config.yaml
d_model: 768
head_dim: 64
norm_place: "out"
positions: "rope"
dataset: "wikipedia_en"
MLP neurons of a small language model. Each row is named by its layer, matrix (gate and up: input weights) and neuron, and shows model dimensions 192-319. Each number is 500 + 40 x the weight over its row's rms, rounded and kept within 0 to 999. Numbers have three digits each. A neuron's up and down rows have the sign that makes its largest values positive.
After each neuron's rows, "fires after" lists the tokens most often just before its 100 highest values on Wikipedia text that the model never trained on.

L3.gate2003:478531514552596429471382455476597429444544554482446533449487440487419531465411473522530533512539515486551484554500527521558506496481538540517552475485483521513565517462561508526540553515436491515462510491452521483500465412441538520439559455541502444490480462481412500475466467452501541513512508511520564531421520572502484553480495563496505552506542512537501528437443543535532479534475
L3.up2003:505470532428554528533499470485594485511456508557478527479543467439476539496486481515534496556552519506487497560480473536440461479546484529539543481544430433489527529456481528448544515493475467539553525517510529491509566482551490479459514478398505435508497493532448507452413445454529572474507485489479494552455463537482497497485491449551444459487497522547438488474470503473556570523502
fires after: "\n", "|", " |"

L3.gate1341:485545529506559520473465514593542499471488504462488513544490434480533526482433477392467528517505537445522445461518492513446429537553597558484491489514551551504488511504454534491479437472478537527429526447517503478448492582507511514493518535523476567482526479447494497528495520511477429423366471462462545501497577447512483507463484479544522534498451509516487459505471437430477620527432
L3.up1341:463547493494479447477513523470447526544466359518511427446562470500529430508481435470540530475522555509519505462516518499465485449486536551499529457466466418459438541424490500464506487469512535500435487557525483519497503513462507507553545461536475467533480516612514482502434490470519547456490452537537418487469430552543492472512561542540518480520507572507488536461531505498540526504456
fires after: "\n", "\""

L5.gate1897:450400506502500435536491499567530552456487546475496524562531521507465540486559461473502468461498503484476531492420497501517533538503518505441516558472492568431392510504466538509481481502522500480490470573511484551546463515526501473496505505424586472500386589566492451437534548528410502460485533544472478463496435464508500429413524559510480507461423372540492496482481470594503468519542
L5.up1897:459536505539493539490566560521506501464513500430497555467522503534459426462534530547516523513473475523530527488498515477481500521534458552454573545493508436530574459450429530510585519491489497512385512510473576451522525493482498507490507516454529453496595529504465530574474493535483511481463573537566500541449576480531458484505467460468507535451519545548591582481547485535539552486456
fires after: " in", " of", " In", "in"

L3.gate863:513533546504511492481452467506417576512391498513512457470538504516535459459497529430446471552450466588502515462463483416539434500473470579486509473523544486514498511477490473510553559476432458488525501591462503523489513435476459492517529504563508438541507487507570507537508487535547454452492582469462522468540459565441454533479473499476463523535474539525573511484488469539519514509493
L3.up863:446463462555483465556499439503492519537439556469576505568575507524531485488461593503549511566535580520575506499525525485516445555494497516452499515433474509467557482506502491473522469491441564433474497491478461515523448507583496436417493493535500507484508449485534489448467527537539441493414541461537532542519489539559522466435521505547465497488504437440509574543547491498555484564430
fires after: "\n", " \""

L5.gate1466:535525506481553481544540429493560428551575489521487531477511509487473504486486553533530565452519466560537418538522457581408483543513465462586556508504555515572533507557520508496581475496420601563510533495551501483569453537494520484537439456545485498550564466504444539530519519491567445537485447490470423536503594442492557496459475450495456522505436458558430401530481503514564535489535
L5.up1466:520516431495489537570507468507473430525530420477505519476516529559473501512466468465545498451461433506491505490493442459469466450490490449523526550485453466520513535448460571423498433467488508576457462487503536503558506539480554530432550526506449499518527498477455465506475408474516508491517436493480472562487501492527507531455426469460487445588494459489521518467439446491481552482519
fires after: "\n", "."

L5.gate1989:502551476532545437556566522469500557537522448510525486424498457437514491513425569457486538486529489467447491507480470464454486502488621473519501516504479493498505508555510498471513564491489572508502493463514485488466482442562537488554504458514516426447529504585551479497562508562540451490485573498521534546435488434556479502469544547534477537526548530463538459454513506520486511425584
L5.up1989:503406487516539539484530417536467497436447489438511485504563489503472526509475503472475497454568467529494484448506522518482499520555520561489466498552503571450483510458540490521480441497432526502473456456468490416494409494506467472474523435472460459446491502492577519537546442545496524566570580523478538503472521454483510519483454519451485494495545460528467498632503491523475507501523
fires after: "\n", " |", " South", " for", "jan"

L3.gate1999:461458551544508475508490431460537595523512483496573557556479444571573499514528473425482571510530453509488489458503390570557445561499459481544513531510551495460520505515506488511533462550502518570491535411532520451512528529434523492534510436538470481459507502403538470514564592476516502534441491472474598554533471444574449501483519531542452489409455473491480490523567455408510518512467
L3.up1999:449536509464436485429534555564464445499564468480571494499542556486546435448513541483480500437513451542510452440453513623517484490514471505505532515479483484523554592596488414548529477546528505524483461459509466512508522539480553507467514424552411591438548472488493476506533487483519433503485510476565489488475488486476494446549468480537468518507419480578472454509551554398462542563497
fires after: "\n", "s", "===", " 2001", " www", "."

L3.gate830:444545428480479508508506504507477541485518494545526460589498486486475480500539525516556393467483493533503509547562506415489495527576472476504500458481400557544488547554532455491520549556493577479526516443491462483449550531486442533518484472578528489451511478464471524525573484526490457469467544526483455508489484482405434512496472532573465476561473552532416584496514531514491525468551
L3.up830:490475532492494522493509523434489459535468565559541497572476510428482464534553472495546515524508541491488488474507542498468502582506424437514474473551562537532518478554537493478521549480476502447469490468517510523497467545495498543552537580508462499506528449515517462529529445484514539530465543540470455474462442517498523501582545466515464444470512494526536539497492552568475464550496
fires after: " the", ",", " New", "The"

L5.gate1058:536455480601473510432531523531495489493496529474525477591542517552461530490471607561385509532515564553481503493455438513457493461491530559496496505467501512475626611536508520524416524569428479499560436487441458487514562535468451474491545496491544525525499518548468451497483524593508520498492509477525508526469527521468504475489469509487479484462537561482442473544495555450542519463490
L5.up1058:503512487482545498519485459441597484430526506509534507497443507507576490507447436537528527477550521516516476492421545509483502464491546366549521452487496489529503538489536495453456470508541460496473481430537493492445444550509486488505508500537479550533552436486519440441479457427432457477453487567468510609484597503499453457485511438413533498493539494543453489509549465477486439487482
fires after: " |", " of", " in", ","

L5.gate925:490458491472453528482515548548518521488472490481533543536460522521497399505560467546467484544425486529483535476579511457495474506417414495483493555467560566470515502530566515558464449458493486500548534485489520489562487531488501573544550545533520484449521477502554498505500516437480482432514526450538513424479488532515525461516477516509515495487511439443456571556427521550602439550605
L5.up925:415453449432494498572497527473462532501546526483435542530541454496510429494445522529520413524527502567487427438507467533536436527479461543522564527539505582506541527509494531493436475502515509444471524496498541438531450502466598501606423499462489497482506530535535473490565495472509521568472511493553512502555553483492514480561491435442608474535508550504467569621504471511503450438560
fires after: "\n", ".", "-"

L5.gate466:545443475549513477415440545484533569407471465557548436522540455508473536528438448530536556486506567457458494528489479441537524494507544440516516471449422494473537510492520432445484521480483485495500597465475501476534433494509498526435440535440470543523394481511527486482435521607543520528494469510456432555548463496517558519501505570480488508508453471464520502494508487576479432454487
L5.up466:565487476444461476507469500466471548577444466483511513472529422491417467496491488442538619573477565499418549499463514495533492525527528547526583511495451497501501527458458453546549516535545462513461516478473533540515451528455545502517478509451501468442560522562589494506554496450487503465473519465407467551505501522512539515478415460599483471442523495569527508452508530423496531492479
fires after: " the", " and"

L5.gate1454:501501404541531528536516526521526434474500496547474506496513462548547486549504521531511485469448494506501499548550523520497454535539497483498527489543519471436449507488466499503506501523506478571532442480511529516531553522457495550479426474496468465501422521527457454522515541495494491472487442508504445501483525497525490457501503449538556528458488593438480498501522529535560578495622
L5.up1454:545448501516465492483553469552436417533483428491529491546519448546505466509552430547501528455466491457509534516546543449540549520519579493555473460478414473512454453507507540485486443524492505510471465443506521473532521511537545495438466548413504496485415543444484489567440542484481445535537499482476412395533471465494466452500508538490472543464461590470502510491504516449548510506561
fires after: "\n", " ", " GO"

L5.gate457:463532447536541522487438477524486418476539454514473524504506514555512477424504491511493564460494577449512531551449461520504467469477507483505474457483494532532515546444609451489521521463434519503495510538510492530442510529451491477430525470456525416470545522433464535484496491509555533525460568509543492521477483481461532478563517557520507564463520547546586552458531518443425521515500
L5.up457:455528506593464551583466528420510455566503488502535556478533492534525510427523544502547470507483560465499474445481481526528496467486545569541512477520525477487571492485498516504501520560472512464484469497474506540480506548525492505527452579489481486564510377490527466460485441454543492519552543540457457576530487497479506487496497541435541521454451577492503549563503555531483524503463
fires after: "\n"

L3.gate655:514456530551508470475485564418530526502516468544488408400488527463450564503538496503491508530475527507457499510405503585540390531511486490452444531561530429481580483544511508551509488556570472501495544466598517604452503478620552520468482470493524493494452585540537508497515507458579475534543562478414555457509492510463526547532523483477502518528415524528436568515521487470549444531449
L3.up655:486480534471478524452544464532502522449514555572504461515490551545570542558489528437511563495467539550488443536514433571523547505552495551518547540420551439447438538492541517441495551526472479589535535512504534452448484423543468502473391478462594455509585470569490477515497419445521548534577488501453618537484486456509535540487522476485436467506567559487452503504477574513458471501459
fires after: " |"

L3.gate842:467567600509503481522543416459517486478470463477470457511454463555522472468553521548519541486509566484504544450588514517430542515520414560514503463503463488507453499572480534442551516493415484563405489481552524474624483537529568486574449492574502524506530502506553509524411508518563507500539498472499468495507576493441472518471495531571466515474520493444496540534524475522441427435557
L3.up842:541495488548480462496497551517530559496542466496413461526473482553520510524491577551480489435499505492541506503552483501544523507439473424470524493480518556466544448550543545446496527532449456459490566542472551498499480482496497521504474543549531478551456476533551511470485479491509505496357549493491456461503530516490509595521479447492579506461466543549572441473498518516504506496442
fires after: " ", "\n", " Turnout", " Majority"

L3.gate1634:495481541490547440490505515551525594570517507531551526453531533420581535476510512532514519527432522535531496582512448485551490432472445569484546476510434527487408517484481485527476527488457498540544487472493538479531520493454516539402456547545433445414507434482541529507471429519471475509563453430436521468453543506478467480527541541410494464574435454423501523562425507557459545512502
L3.up1634:479458441489574520534444492461520499521581440409475571498473463465490522427474491486485512492481459511463558502493421499472481472524528580598506526515471492539543484537559535568492543505521514416511512462540497521401531439536474488578477579457469463555523496539587565478428578524451546548428468506571523504515542480432497496528478564490463470563545521461545583510464422537466524494427
fires after: " |", " ", "|", " (", ")", "\n"

L3.gate1364:473519516491569450458541472581436561472557454474568441484514551450438511493507482490452517576488471504496500508490477453556477538520455540476549482472480500510532514483525595517531545445476501514491547545533481476568533525478494553476555441531511492538593507441518463470503573485542516532450554473503489508490449494465524550534489448563479486482428507501549559455495534507498570481506
L3.up1364:549461521475500523519607483442564555499458540571603448444527530508471511461523477539525475481517564524500527466535477503460537515525523439578512429494528490508567520440499585552519514456466447536511530585482427482502453480518479478453477488516461512492507515506545483586520504495542471561494533487444461445480491500424597516511514474513473527525514535539564515500474441443533525473475
fires after: "\n", " (", "-", " \"", "."

L5.gate93:418459557532465493516415462458499571519485515540529526464516484491597596537560483492543492531446511509464524470580520499492479470496533539504476499552403499490501531501531489455442485489492575544549558490441495489468569496507515439452493480477498530510435482500498548487512555551516553515451392541474529488428419527552451544569472472561533496521525477463499511509454499572528476555487
L5.up93:481511498592490472536454515464518518450530485598524474494479457481571511515473523482463502488500504523475528482514536557537509488501501523558556507479370518545435485517478498568497503490532436441492493457501429514513528526574461490470510472481505514487514495484385415504520578520494514559520510490476433427465515544544447543528471569573483541580568586450561518546521532530519392475465
fires after: ",", " a", " (", " the"

L5.gate833:449535549426506530532507516430550570533559474500541504540464441443476429476502425470516462523492516478450507563495431444508447478530488509427515505485477509469482491474502573499469537552514511509475479499546466433453541488548504493440483435514509520505566544504479425517552510497448454424505495473453466435555466464564519451512483453465469484430511515523489576464535483488484529449525
L5.up833:506423469489488530447434486582557492514593495430581453529517473490472516602484482481549472510502562512534500551525534486448542438508497532463565437510488503431479518514480506472511533460491546519539463556510531467529446550454512534492525505560475468532563509508550502513531487522473578479454494490486451490547531516537508544474501525530488489524497367531517494489537558532540475570522
fires after: " the", " The", "The"

L3.gate454:540410531550466461466455461464460449534488528526552496547516495488479494547448569472469472474540535484480455488540563522425418519477494546486566507483417514422419554486489533494503469568510514515468508533458538486596436599446490464520478511472469502522503499465595537557449502500506489445522460453456506467449513520444568471539555496407535553494491477522557600435484487535573520558477
L3.up454:529431525487490523415554453552503502599468489492516532510479466550528548509470486481443534563524545466587530468449492441555493458498514546402466550483526589517459519549593512440440520544525496461512422505582497522483495443461482490500496520477461503504471520468527511532528445483544460470497425509457467475450530577470486470461515441446442522461464489516498480463547587514504500525441
fires after: "\n", " was", " life", "==", "History", " career"

L3.gate24:499511484458479436536585496468518424482483447471588452544419464454545516476475467501504492516460426500504508515407510435515529477424489476388519479530457553518442572603458536491558551518507467500489421496524546468497506482452536465535625519516508477575483513469533541539510545490459504582418578487522462506507514522434511572504504519480529533545480574550449550486521507474511548547502
L3.up24:523493454439525476477552474537472457447446530490475530546464508559477442546558474516473537528471558513492459564485487454476456448511550491449505503494510522512502504448523524484513462617504527523470482502478457587468508466471435474474516497553478504533536498518512505512454484519546524462522524476544570384457494479540479511460505566556475557548434501505594490521440459464433498465463
fires after: " in", "-", " from", ",", " (", " and"

L5.gate1025:437536556446450527512490522551486549485510505487492474464456522474502500476554506529527498565465504487524544539428502480495468452489605501468446528449444526481506510507598531513519481536512457539497546466582519501515516506570521478525485487463509512553539502524471534477566445556510553512501487539538509507510504462513476488528513573455462497610594564468462497495522523420520419468521
L5.up1025:545431546447450517501545463434501530446525509514523593497440514546507501568494442499435471541533543474546463440483462493499547533477507472467487497489538544498523467529504499435490485511509510556501535476532501501567509477555521538524441577523482552516552475390476507572476455516511496523501447514506544476553522491567574593460516537490529492505486516415480449501414530478543503462539
fires after: "\n", " |", "cell", " name"

L5.gate2001:519458511444517459509548455558454551529507407472508475512524476495445527539432522481398481479520528531500543537438545596516535445444514530447500471508497552508474592494475532527552480501458470554455522543533546455475545504492438520573528458471507498516511485535527537518489524492521498450484505436470559420498430527464495519448436436549496489547493529510434446539520509516479508483448
L5.up2001:561540517522445475504527458482594567565519519467465505495480458524507469581508490492536441534522565497511523465518515531521550510518463496533537527467515524538496567487473529498457449504539512457433474464510511540491478509515488485437542499542508474494514530525589472495463496440526516490499560516545588391418471531580495501464464502536493513517514495460516494491409449435456506499615
fires after: "\"", ";", "\n", "):", " (", " |"

L3.gate352:535544508598514520501437470540493531545593509495542547524504492491521507506464500512525512444451530520428503486478511455477428514548472509461515584512542399522486499497590513494540499520471462544486455431503508493532463525503509463476466541473519459480495470485568438515535524534524516589420442519523520510512563492519516555547474514481468502497510552435477482517609532471457478455490
L3.up352:488514586508437556469486486483482500511563520532540462505489460456478541433380471482456545431509558501454515509548495464482545534393539510518546497501506488477537451499567535528477490525490483492454526548539557513481524434513491502520467530515563465476539442522489497592543468534500524489582440528527527560497442490588513465510555488566462482510418508514462468548498534501443571493523
fires after: " the", " |", "\n"

L5.gate768:531481488455488504477470537480546538489551473478552469530459453433426435467523522590497501486579477474451493516470544459495506460524527439549505492567513418553443467451458565448566425492520502494486468545513518459508500450496480469492564543421479523508529545490456475542511503492520539465542523461499525501595539531470589489414478539429474479507447523488486489480491550505528473524492
L5.up768:409496568520463477456550500525568459549485501469485426534468562426504502490439460510489512445564531525512480497460471480432522497427535475504509479550521545505450492564451540476577461522512491410522543451468464523501459566477533492575490485451493490545522537493515507472503480508471497534516504479545539437516550542478453504502586496595514567610570559607495570608466503467526491496505
fires after: " (", " on", "\n", ".", " was", "born"

L3.gate54:537595552479549541434445459444518403497493514508485524493493473446532535490475518463448475513470530470548478515544489519562514389485514489524523455538455486469501471483453476511487569514465461496538509502434404548408479500523544569509516475527518528530507439515565546513508476577539432487532447517551494567460469570478540515519557559550476522543522483523529482525502522460478433437561
L3.up54:506429471512459454494502495543527520498565589567482521486508499487480421509519480527512441507486509524519533470441423491462489487560477466486453453485517552620499399424543527512425484539461503481470490509498601555532470445462437543444474523437496488466437496516442457577461489501567481503497577438492448429472425533534512508453511530515550481556512467543513520530522463511537543538560
fires after: " |", " (", " ", " *", ";", "M"

L3.gate1664:523518479473431542481515475480508437497478514576584464552489503416525560520435530499468588475486500506506496459508480423499507540582504531474446423540452535505502528504456538521458533525496535487602474475507479474542527506510514461514569472601439519487498502499505479479495582479516512485468455417517504512525549505540482485525539444499515500480564471434552522511469501517514497501505
L3.up1664:476434449511525436561508551527477549526427409525586512505486427432468505509485541485495470508458508476483519444429561545489522572471483584545513565480517486524485605483596471525496541495450490538539524459407495477477469470492505521477569420493502509585497547527493488471531445535524495519390469483433510426544441484496549526491531490592535531518495486504547455566462504483438524484507
fires after: " also", " to", " he", " He", " and", "hal"

L3.gate1443:527446525554560499486471495510498546526513488482506499543507475478470444484404509484442516539598565548492583460460594517517530537483461445500471583486462486463554527492489510490428540602542536486561501541484434488531555500510541515501511488498526459471537546533567527479458460479500531530573508525507488424417497439488534496571478531492498453515498564454481423533484566536456526492503
L3.up1443:560596493463529522515527490513484500558463561514448530504558449533521484480411460443568568497521513486448520448502563464521483551521501427481503469466471514552547460482452482560511464514496511497469515467543526520498471425490514487502536536531523518484425539472527545401497530477500487501478425543513497571452480453429540459493578510499452522413505504491499465473451526501489505440535
fires after: " |", "-", ",", "|"

L5.gate552:397535423486536475475573521487527492459519597477489558468392571526422496468531428463456532577542511493526540516505449447551523480505495545449435472436536572507560523465521516533425526487450470464522438480542441492444435488460546458472489471458471448558549512534515548539503571436554531497473601509459509467485515558536535438562518489468529462485501458447424464508517521442457480478562
L5.up552:522485470498607458529420495497439448590488515499524490500542483446504500505482605503488542485486573550543489500453569453490466508576503520470528452482543442424497525478476472580479505472505559511494507461514540522532536565509428538543426540527561524501521549470505508522469514513468572540493503519466463531454543588457437489478559527497416529489509468585535470508482479500543566572526
fires after: " of", " the", " in", " South", ",", " |"

L3.gate1965:562522541517442546550591496471489468493445525477486535540559455485424490450440488523481519522485515506411551504489489523519525482449489469483500538493460450483553559551461552536526530499532368534493471559491525482493482531503489481533516482448558501494531532486523479500500502536503481500458610564510524505506546502585528478560478496510477507523500531430473574478494498541447506464452
L3.up1965:514486559558535478477447474493481487412515469553542516570486510499457532528518474457544455475408523493508520500500456525448505500538548466484499538449493492510512479515488453509447478488485464499508541533462394555454493557497577478441508559439635550467516491513540517507464499496573485508398534473522537578513511504431472503461544510528529458582532542546488532466503396471460432530476
fires after: ",", " in", " of"

L3.gate1894:494526449521530441541503478475532531523519502539539498539533507497417433481526457456532462553541447604464550554614462536519492467507502521512541472504493510548560492461470477517513507512546539508508482485549488570478502522536460488555476484527518458431492554532426491551479447508547456454514510506528471507572566553512498469510474404537470480523424505538461502515491442561524571493530
L3.up1894:555528488480578508428431476449496522529510510494529481506476506497481532530514496454524491625409496487531533538529497531439534443559533530613521454518524502507564473484485468451467576521480554490499404546450490522513546527514514487584464459526509454459545569509496537524420604477518474445543467511509515531514512537497493430484510515497437491553376533504436547607480528533556511484501
fires after: " the", " and", " of"

L3.gate1418:508474533492517544506464549535452486582510493538512574529451486450472395537488489474536562530431471446517472478455572501436544564541496433577525484518518502456574502505467481479500512529499541466523610492508550504511461480484519511497511484480450472486469480533488481474468518492486589514502428464465522505472525412464616493457493525531469485501483487553493538405437508432537523496502
L3.up1418:524560550466499525518483510529518536464415455545558506514478514515551514516469478483456433519462478448528519424456560534606453476536501510464592560445419553518533467491496531498512544417541533483481492517500501452372552528440491462486464467514521489547481500500532507527479545461463537451538458498536537503463524517499543479553552510474498496469482513552517542428490535492560481465455
fires after: "\n", ".", " |"

L3.gate1441:506516562632479502466491488395536503501522474542517547584419581528476529554563484439504550563461516541497362578476507581474490531556469445514527449482540514541547454480482478425551561578510524477457578490489517523447553560537565504541543448459471509503518460480511506513487509531564516465465445530456452466532512474465549509538545569468481446491523482378531460468510481479467493446521
L3.up1441:536449491548512528509438434500412524504534450504449566477507595520496512527539479502484495473515508539494470561482535497520432529579426489519546514478582518435498462457534456456579521543416570454472570441482499525485526491576511525447558489430504494478461527484470544595507516553505481471427481520505485469465526532586566526488494524417491488451508488452533502476531479520458550490479
fires after: ".", "\n", ",", " and", " that", "-"

L3.gate1976:431510500522482507536546452493556554521485548543487490538524534506483458523561478497475548461505508521468449479514530493555498509522495454519461509535547476425538569459480468431471571496503509459499537519479585552471545504533471536452444538583484519481409444436489538452493521510430504485482508492554450485476511461510520503490500510503512534611603527520547527538440448531533506539509
L3.up1976:443431493462541488513456482520507593561453518557529515569502525476486491491509528552433503513476510521525546498501506489517529575503526521498537503568498563437489500551524546438465491430440527471472560490528534488534539537512495482490447568570396503533432523457532506472522562540492506536493514495545466497486522524499523533512460440500543517545473491496482475563484451463450537506524
fires after: ".", "\".", ").", ".\""

L5.gate1626:530545451471555478508473570468517431431536495588476483475579515506487467493509519521461458508507521411445493562528432482482484517547472503487458484533478510563500412439492557493503507521441459567468561499555538464474498479536483545507505595463496480526494502458461522577484485533536521498484494469523422496547521515496477514488505510546549480477494544481518529470455497544541473453502
L5.up1626:557512459478471537520516525496475421527501497552453501529573510552479414470494506493469492498542510453426501511518456512514541552496506496535529476495486505492507416493435468466471528513457501530504542481516522468575453481519520506462505586442441422544539562475456525535504451529523499474414608488490445511500531539532453511492475518576515517535472515491566485424507491525538541483489
fires after: " ", " the"

L5.gate1901:500524542494471534519434485492509562528492513511582523540450422460507493450492495511476520541470493481538584503527540525530457521470497496452511493495556489509465552417490554498482526470487563505496502588548472540558513467447514555488490507484550463414488514520503455553450457457515574480505490406528596494512470435472464494455507506481483511430443498437496500481490550456470429484610
L5.up1901:543448610407546460542550458507489514601479507498470520582416515454506478558477434546498492504500474498494478489549579546573453479475469508497510546504441506494535545491497565534431523492484525516510526487535490544522523451534485519570464505502489517444518489557500485483441468545525482537481596557544482496466495467461487529383487486550543551499463490497538505398482493481538474460501
fires after: " |", ":", "-", ",", "|", " and"

L5.gate223:588473465558527493564391561526494493427520524492471465404458462474424477545460499484459548606468469514460489503509519437430491524507503510457607465426479445486442557495515457513474532533499526562532592541482448466532497529545556549445485480480540473522519541487513548564504514482510509459536460471530440544450494443468457529510479519489530578532507450558451448519515488524484488433482
L5.up223:514516558495487540478468451469499526489533557535576469546496482569580556510500495456472492478494478492535544505570484537524482507561523534425428535432464522376502529473559454445545515513530526492539577502519561449494444485546491416507494485534516482536394468510526485558591486482515525468506521542473536482393522556598518542462510437434495464541474511574480501539457464519433562537487
fires after: ".", ",", "\n", " |", ";", " but"

L5.gate956:470526518457535475490418547567463501454568433500538529472524568467495536540484497524463431482469523510566522563497424482481538510490526556510535524576492452561473395531487464515528514545425553489504535529533519518560536501463440470480482430486502481484532468531470524468488464523469417420503459436456488461517556579471457514539484407476486568514529432451450507480504477451497522459494
L5.up956:499587504534506518498474511456515519430560525524543491481545504499494486507460452444580494483515531534400526548500495498456551504488475509433477413526500510491485543389510472471498524442536585452453523483461432450482554505444495478441453499588460564464501554497505551527513471456531561479561478476502451520522493476496526463532512505448484430465503509503509511502573486498559499415540
fires after: "\n", ")"

L3.gate1200:504463548545467456491549487468438478510509485456498524486558553582622456492497546479429535493477542483510504500527510469508453461510546512515553523544501507474437480489491490426508468520506500506522559489438448516450457528532453541475537468481476481467577521489550475486485505497512442502467473548501548527512531504492438487455551523493542537508516494454456507535511523554490449530469
L3.up1200:545477502497505485513482501409584464509556531549520483486464540570517476488479502562450485516543516540509499510518484555502450486507493550456530510473467516466526475580534530545523470495484481578486494458551549537549569472575472619464496531475518474481422557530503511505499502575478532534457483509469517463490492568448548527447493489441547484500530529463530515460445511557540468532514
fires after: ",", ".", ";", " (", " and", " "

L3.gate1845:427452487478505470470589529521480536493488481504437594430548510449517480566509493494537501505490507505502497431537473503466398506510440487526496519497522480498481535555511542520513437434472483563455482545570443552488492541565535495456552504491512475558498448455538518517547520563550620475492465420475414473511559531523499523498580581530521391521508557456493481499494487479472522478430
L3.up1845:455452442479529468498487530461486465507493447545486557496447515586495470582517486493525525525517481489490563473543487461407512502498497495505507525550538541498571540478487497525502471535512530438514525400486524435521529524427556510419473485544489544495466527386537446531459512493510547456562537464539428513465452443461471554544442568481564499439468496509455460530512460555497498533508
fires after: ".", ",", "\n", ").", " and"

L3.gate912:516494542563483456464572551428473481515526485554475510539558501524591508485486461448515471573446500429461474474530442428490417477492497466553492503500516500513548523453589494590483550513499509516497517542457488516463460481517487561457517425463514484525496498466419468576425423411578579558473497456482540520468487467518519508505573464459542531502470557516476495587512457496584450474530
L3.up912:516529430553544474464545447484481453505506498470502535487496482492487476508524490546440520569437443513440566463499506471500479541525448466535497469491533535470618531515499499449461538501568523583523462484492485492520497469549481481448460452517491524514476481474467481592467443459549510458551500443504532498380487517461560516523529552535506452530531558542487491499459561528497453549458
fires after: "."

L5.gate1021:507456546497449528476541536458594417525516560487561485545579527496556541478466469509437532515526491530576498539458490507515483582482474492519497519526536547500605502524504532451511590518484498458514498514434527544569492551534482470443510508533464437513504482531519503475421473523485453477421518516540474516497513551519441457537480546564489479426504475474454525500484521485509464558516
L5.up1021:505456459538446485508535476498578513533540433523485565512509435563491494495453487546495500525448459487513456489513518502502506460515473477446516550499475492523480524498496488492518478474480472444537500543474511531518474575508457514530563473533448506497457463531468508490543515503523543485480490474494522519482463547541526532496503480477445446502493457459532541551415514568468551541454
fires after: "\n", " in", ".", ",", " In", "In"

L5.gate1850:493495461492508433524409428424561521490533558474487412506482501525509487541470508522529430500483522509479521468421552494524469531466555428454480506453548541444483488484434460556472519507511547518501517479450487484477551436405491447503468491479497468501497515426496499492522503476460500527527517561472447479494469597440499502476492479468475549475505492521434585548541454452463510483552
L5.up1850:488478513517481522503512515518455452467505553501492522525433548555434432560604528550531465531484492480587523533473498519421475474542556468510516478483486509498530495505525510454393497362524461465518495559509487384513464535514445477409461512489507503501503528507496548361479516457532527470421544513532556450474562513537477462485545515513500507497530507521527579466491482487546498517472
fires after: " of", ",", " in", " and"

L5.gate254:473518443485535561475501483521396477544474525565515558497403503547511490476492501439492529506451472472556420519554475438480458428536584516515577429547452489546475519460533481480495616465510497492561575467430543497497512536489478494415549559490478472483501410489547474427529492496443443514431528496461469437528476493445530488538543534514427517491506534568466506578503429544526469513475
L5.up254:476424426542406583442537476503541450554569486476506506510493342480536523526456477545526514524499466562554504525446526515528558540568500471411451485479546480482475448413467436519517520541383516428476421483505480433486528475516442462480492459510549544441530493480485515538498556481523466481506470444491445588521421543560492497524517523564536484528540472436543492540502545505469588527472
fires after: "\n", " NED"

L5.gate315:385451536502508544475479535519537407512491552499530526577446511464514495468463449537459498548468480514536523471514515522443477565481533545414467465535480489469488459506483508494508448458519525518475502564522401524504507552448465512469432461476455530461477468547572485500576514553526448493512474522507494435521584482533482565501437462542455548489466490600446495483506491529471552525468
L5.up315:548471535519446510467538475476473452554489533488567566517521468488491496508433457536548516484535460541570416502558505487517471486546478472471420497459481537512493523499493584523433492428541533490473488467529498507474558445553532439505457528537496521461484477546515478566555485498542571478450518459610543549499539488437451447518489562478522491547514512567400549415516483478497479482447
fires after: ".", " of", "\n"